Weights of a small GPT-style language model, trained from scratch on English Wikipedia.
Size: width 448, 10 heads of 64, MLP 896 SwiGLU, 34.4M parameters.
Architecture: RMSNorm before each block, rotary positions, biases, untied embeddings.
Training: a variant of Adam for these matrices, 444M tokens, 13563 steps.
MLP neurons of a small language model. Each row is named by its layer, matrix (gate and up: input weights) and neuron, and shows model dimensions 96-351. Each number is 500 + 25 x the weight over its row's rms, rounded and kept within 0 to 999. Numbers have three digits each. A neuron's up and down rows have the sign that makes its largest values positive.
After each neuron's rows, "fires on" lists the tokens most often at its 100 highest values on Wikipedia text that the model never trained on.

L3.gate336:539467459534527505500494467512512541525499495461474494496456527476532452521549490455460500518524512524464475458489492517505484523521502490481474485514474498529470534543510469488530498515513521471481564507498532508536538525530468475523494513469482468498509492486498459455490515532491479525466546506534536486521486496495530487524506511495464467524506485565504549464528500501533531510468457490506548510514485509536486529486486514464548543507520493506532514450489478541501505518567463464514484511513520500563476503469521473494500471514538536510497452486509545485520464541548518519497454525518500489533459529515478489462534504491518535479463504460501478455492477484521516496519462493477470485484525486537526505499496485488532473515480502508490515472459453513504516500522531
L3.up336:509490519498505492494480499515546514487495515511525532506487531511510495481538509481526472480513483496513486507529507528502556462490468558527483472507538503495470542511494494525495483489482515512512499537494489508460526478502497530462507495505468517521488516496497500486451463541489495474487489531473490466523482512459542482490487466501487497513496525494531503523486501513509492474515567520485529465501482499532538490510502508510482477497513516492543534479544463467504533497510497497514529457505474447521565522511476511503472486481511501528552518474462508512532478490494499462499464516563517490503467474503497487510513522492488458488510515520545453521543469493473512518529505479485555533540476486469461522485519447462525499497475533460509511479471460494506511447472484
fires on: " Award", " Battle", " death", " battle", " Prize", " War"

L2.gate331:522514498538519515510486462472499482508486474506462488496490525518496503468480489469519523545459498525487518513506447503449459539547521500482552530501497483462482501518490511498478500483501533507511472508459491499523555439472484492509491545506496453533505493512500466495477514492487476487484497503491499488467467500498522504483472518492522475515486495523536528536499539550495494495526477509535520563494492454502517516525477483502497503498466437507506520498479495485523511477498450524494509536511499495529478493542479522471519516453497496475483499507483498519493506537523527478499480495503479512471506489473480497507490513492499458501501567509513464464511500492474517539527512508540534512493522529477498512492530513507480491484496498502529510555463512518491537518504506
L2.up331:523487474529466487527465498496537542505530501509515469480566521515464531468486494474481501480485513487505494526535470507512510501500516560514512502477521502509505492486499527495456479487529459510533497546494513497496466502522487526511468483488500538529491539515487527489551507456445503478470466466496501494508501494518528493513537518511479499491491534496493496505500515506548524520514506520485501488515528495439455444514504497482514494497467504459522539523482501510516526560504490488519538518454505530561484513507447498517475514504485490478507455519507498478482506455495504461525472503467486523480476499491449479513474504472487467492506462474495475510512478512504475461494509457515488525479524499503479558465495460494523504483532470507494557525487479483485493487492447
fires on: ".", ".\n"

L3.gate717:561552497547545523519534473493457496532515474484483514540483478501501516482473496526534466517483484495499547544491528521510533498517494545482498515509582518467482528513506495503512486466487467494470507506567473480483504515474515478499527453518497493487492529497483494477562532514465556487510530534544493469499482497460495512534467520533527464500491515481489518478492480504503521519502520510493479522526495481536441513504534529508485451555499483522503488499517506512481464474492544500478523501456482505534567534488509472561520469539523474511485492547521486517480468478506514504505502497502557497525506470499511536519508461516474493493501478473467532458470517488522468501478526468493519494528502504489519504500499522524509488467508464485517484522464493487479499494507508
L3.up717:523525493531495456440477482503479514446526466477491469530488512477540475498490503492518520514539506512494519538524494509451463509523524474507563469527534509498503508524533500518472520478495493515498534490526474448493497511530475460472505494558470512515499519538516500487462500506469527500529534531487531484511508505492452517527504487483483470484501487538450503505515524471464508488497517508453534486502527513471499495513496508526534475492525470485517561523524534528499485497530493463527533504513465457527463504504469483512523502501533455502452530487539470485484507511500467506508538512538467530500490518507486493482529508500455519540474514526487461510527487523485526439461493480546501497524507535467502497486505489472522513479538485450514526496491486535511547484490481
fires on: " between", "u", " vs", " near", " at", " around"

L2.gate443:501484472487472527474479503490522486491453504510506480510530520480532499481524497529518442516465492509507523529546502482502511433492478525500519490519496518498530509502474521526531502479523532461484459532477549501461487505491498504478459494526513477520483489459510515473509518498504505486530540509506490530515464505521521499474498526519512516526500506508458540520524490458530475488498497501473466492493482531470518509529502522464508499514471510489512484445520484504453461476484456530485459469512479532484491510516517524501502449545516541525456540470454567543530539495510491459493524520480494491528497541527523526509516542472474524459535495487499507534540485539461492473478474486519514448488472523536456508494450541529456486464510486498515449512510516459517477487498515
L2.up443:529508498529526511487510520495500525466471528492470481516498495515517514525495550442495485502447531489471508464522501506532526512473536484520497503497521465497543502507523515490493507528458513495480492501464469475480481489477450453516488445543529526513483504497474477472459499485506477469476533512577500501481561463494532492476510513518483523468530464481438508453524501483509517502509522520519557475503511518543486509524520534457509461488496520544547491501518469489535513501542477493521476498482489434527485540499484494517465494546521471500536512477461521491501497494457550489495526518492508514517550491494462483536481472489529488547484508488509514482503545508463487482533471526498515488523480538486534473565517472533483474486466462521502483515498539508524515492524501
fires on: "ing", " A", " To", " The", " My"

L3.gate226:480495471496458487495444519478491459508538493516536548532494447515534545533487479470518444474487488447503529528486516506483524517504509515515472521483529542512470467470531509487502471508448520478510487490462496473503515431501486521532523514512493481487503477511488516512530496526478499497484467531502486465467461509448490540502483499460496464497493477471483496463484534548522542482517523491490500496460518482506466498465491474520493461481499475477487519515492534524520484484497493485467487495498525484489529536552533511453502545480507484527497522519514503542524509506516522508528523461474542462484500478507515477498513512489530499455499493509514529473548482456548473503530477495513474530513523479494523487495541477492455495492532473517470539530474507531530497546510526
L3.up226:480502465480482544534478477480522479521531517538547523550482486466476471472527494524494499473515526512476515497488492518498479549480525517481427509498501467517507483476484515467482473523490466530463473486479506507518534462474525475474476519527451484509477461549477520524489508453505511470473471469504527472505535432502512542470475492486468474526489508480540500479488481473477470524492541507482518550505458486493501514481515475457465480492520484477523496488493513491490554492483472490506466468484527492462480497508480534508496513533485487536500498474479516514514520538507491501494497473551501476530509483489476531473533514502478524514514470475497569469496541452539512526524493465477503480497517537503487476490508461498525484483512509485507464463527547516471496478472537
fires on: " in", " co", " mother", "act", " married"

L3.gate530:480515534442498468462486471463503508542517484532501492459502473525516462520504477477534517528547488472489474490516467528470481548498528528453459501527488463511495484527533523519488472528504475505532462492469555499506475495495471511483525464477493530470516502559497481545472506498479499480479526510475541517474510495469503516552472496543443502485476510492448528494489502519516541511527510528494527484506457481475500499494526484492527484458497509469481524485501518540476508526483477495503484522463484485525496503507498471536483478481435486483465525481498480515521475498510504508483468481536512533513524516538498483472498513511505490492516533479506491494527535531528502522510503492500498510476515478467528536490519484504494516471518488469494485535500469481542527511528460
L3.up530:527481540507480498503491533516469535540515470523512486485479500510496494497499485481519506536538511488504457457513509501549486476469482509453502498533527535494465527484522507522515459472506516498496465540512529470502539538498459492553479510480495537485485538570505506481527490485509500477518527498525487483481451492486467477462476455524500486476470445510517479495515526490502462506523497518513525502496494527510456479498481474514515481494531490536471514472483518518495467515518536459508482535457532515483507506496489519542486531500466465471488450513474510471500499517452485533493475484471519482559513534500510497489468486520537519545478538507461509522522504461468524529512532544471488554527477504532512511464518460516510529520453525536538467514471490527461498542497533
fires on: " made", " of", " found", " making", " caused"

L2.gate380:521464551494537531476494510543513529498424480469463474533471506468507465475554509535530520495508523512511542551500460530453496511459472522511497499515523464491513487493505540466499455539501514470514520503502515527519503472529479542482495524503481503468486509502440479487471498492537520533498504539481513490506515485448490490486502474485485469458484477520480507534467488538473459500500502503495506516548511506499515514522481510489445463457535480528493512519481430529498513480511521464474511495469524503471489495508536499514470503477509515475473528498482529499503504496507477501515492530515479518469481490472503499526490446516510506498503474467532547479545556506497510548517551519525512490515493538508456526496480532539475470529475491491521505537474543461499527532539511
L2.up380:472514486504498509453459500484490489525487492485493490451492538486518449545503552497500511546537531516517547485533449488517493503471529496514474504508479495530491514507489494450447515479515530544496509502479519494500449498477509533466539505483464474495481482500507507482501484487455516475505470484508527465498476537480458527469539496524508541466492486533495515540516502513508525506466465529528506504512446506485494525496480455506541521461462510496477529537474480514497548453469467505474504458505471501479522534510527489523471497512517497486477516481483517484492509461503481502515487539441435469497459496506470498485519501482465505516512513520529545502519552444507493485460486511544514472521481502517491516534508492508480519495496523551549516476540467518526508474518470
fires on: " States", ".", ".S", "'s"

L3.gate467:512503538511497538545497526510534485498487543452525486531511518513493508481498499480515524524510519509497488507534451451529507461489512525485537483513502471507502513491460489500548459487449509524475523531475523550518496521532459494519533514464479506515516447504497520479452459471526473491441507500531495531488498473522477516504499507504508488513537507514510519474487456475502525482528539482468456528482505489485484515476523473479490532491502520530573499497471497474510471532533486502553459496459537504517514508466474513485500522473444495548516526513502478525498504509491479530482500487525545499505476475558494527510539536512480482541506515556503513483466478488464480524508509534476484498462463488525509469477515484522548474498477459496458520538475475511488495517456492
L3.up467:556489519509469501482490509465449471506504475477531483497517493511510470462489518446504503514512489529500470478467473465463513502489499464475472512504472474530517486491528502505507484469440516472497509468513475462486542508463472494520472449478512534444480475534529466483488520483482500458467508490483522527533533498493481482507492494518461480534540522484501488451494488528486531534494506525477457512545480488476491445471470463483465462507498513560521495494497481519467496538516509504508503528478493492504520525499474499513501492555516497473486490511491461476460470520536489515485487565512504499550471488513494492539511479522507489466513501517456466501463451531510492476493476470501461518479524531486507507502509512514513480521461500479525511516478497495481544467456534
fires on: "2", " from", " United", " V", "ates"

L2.gate250:532510464448472509495517494428495496511550507510506470516497511456508547535471494462475544531502502509512473509449507504501496509522563525531458449503511499472521521493472531508521519469504510470504490501499518526502515526488538486476518513542443536489518478486480510488493520491497521530469516497527486558455500457453527557447510500513473494512524508480483461535436483502491477469461475504499450504493495525482507508525483509481489492509524516477482486511503487478510476498525524517538480527507487534531490495498486476474463502481493533497460517519496462489484479499467523519466504468470499536504507517536526518517473488520517505494523481538515451526452472466496447513495512479487527510533495472490470463498517477483551490482496545537443484484541499514519524522484503
L2.up250:493535553532518505520513526451497520519516463448550534473442512509532518509522519515471485506506467540488507516468504556531506510534466545563531476522518554498488501506517469476456512502502509482488468473516518502531524496483513498511491521489476504501530475475507479462517482472459514516462501494462441498463518509526481508506477468502499458452476508480468492547482522508492495520522505536473483506475528476528525537514505489528514515534475455487481490486519512488521465497466494509544500487500499526509496508469504527517491464491493516517516487564483457510541496505492479496457487471506502500517513508494538486533469467457532525523515535496514488543532521544477507547478494526466516511537474493517497506508495501485473513453499485533495523517500491513493507500505499
fires on: "ers", "j", "ab", "ez", "oun"

L2.gate504:520518537526472534527507503496513566477549521460480527537544529527528532462471534466446487509541495492469518471518523461464534488523543492520512515455494476462478488490527504539562468535520508523470497486524498504500520541510474496498499520492519486473487531500510514493487510530490504454481519483532527484495511535464470532485541490481464499488518499519477476540521491460543473517484517523475493533531489437507516501476497495523525509516546474471527479531517489516527517465500482500506473486521553449502533516519494503471540518546510478511463504518527514513496546485495449502512502538552517468477480522522542468528518497468476533478513517506506509496470525502504479527485517483477475536489527501514520463490501545488523461530496476490490490518502496494503515500524500
L2.up504:505432549517521489515477486508541500490488535483465502532492497487522527520541542450552516467498450509512516461469457491475527497532523521462508482460506515481511500525521533482504477474508467452510467511451474462509527506516465449509508463485539473456509476498491525522459494509521468488494476533513496484500506482487493511442546458470481495470497491507458535529489486502494525526528473465524509479454482478449495470504504547496485503516512523498480509510518515508508526514499514487506492517474538502499502530499516493522516461558459525492523484536516494483487546522481469517496512505492519486494491484507488521486500498477476528478493435539484490492523518557504526475459510482516517493517498535495493527480536532516501494489543477482485505473493502528454474499476480
fires on: ":", " former", " also", " who"

L3.gate784:513494507505479503478554511522549470496461505488505469502534495477461516497499469465526503484520507473506504463532501524495486506479497529499503461474469450456522491480497522546547511509543517476544530526486536479501487500492466479505497482470511527494548512459473498471506520468529505523504465521498527486491457550560495456513482460509484484527502480499497478510494522472465488510494523424507484518510490474458497489474472494507497521486515530461520487486487498506484424548523506484543480513461497467527483525501495497512479478490463489489480530499475544495507480515486466458461547547527520531526492514506518497517487538467513483531479503525463486504491519477529492485467473520488481498524494520499474484552549480477475496482483473461509530503475510506498537490535488
L3.up784:521499506516462462464491511502504493521540474547499479517471538523530521464526518496521469490503505482505493525512525499484538473492502470489541506510504532503498528472513491513524488484531492501548522467462503522513444524500486491469542487491486507526492489491561488498539476505512515503465477468487506563501520539490529498487490522457497499463482524528470520475497490502515514505501532485500479518536501523522471493470481468458513491510532498485469530498524502525495492531518511503471487504518468543498515472478521521512506501459476482471480517536531506489487490508501456542545500549516473541511536465482486489467523532486548476526533502486508514445498533472463498539458518513484503492498485515518493516512516495457529492472522482493497532478487455530554491478473547
fires on: "==", " of", "Ar", " Ar", "ed", " acc"

L3.gate724:483524446528480475492491501485498470494494493521532508507494521449511513469499474487467476487488503491506512530482504512526498500541475544537523551524473497517475491481521491494502497486537529483535540529493528478477434490526513488509497508483532504497483508497487490525501516512501524502461481460476505439488457496527488504512510477522544458508513533447512509559513495475548512548520514510506504516508490480546471560495486503470497517477518490492536504489460475481534471515483519456506510554479506505495517513469512475485511536468466511481502452466486524503501483487517510458500484493505496469512527545513528463511449520473466465531531477512478505465512536473463467516490494509486535530526468521508476529468509517499461481500520497496545489517480500520464480501534486
L3.up724:503520540511510514492511505457480493511489503504483533473450510477502478479535514541540506548536461546506534483499491498477502473517473474499514489515541497558528468472495527525513495518492515485505512514493490470519518528515490506550520473522487458477485531517509484503498510482492492501479521544495514504452461533487490495491499524529482525461488474507523496500511514466493531450484499489473502525483500527488470501518488543465496487493481529489476536516519481490490544532476493494521518500484505452491498503529461495508494460515511529490503529517447494466467512531512482523469501532460463537548479509503498549475535480516564473475532506495480456485499462496472454492500479473528487457476530492520523537525517488475550541519474526485494502515515488516515477475468497
fires on: " th", " f", " sp", " k", " z", " def"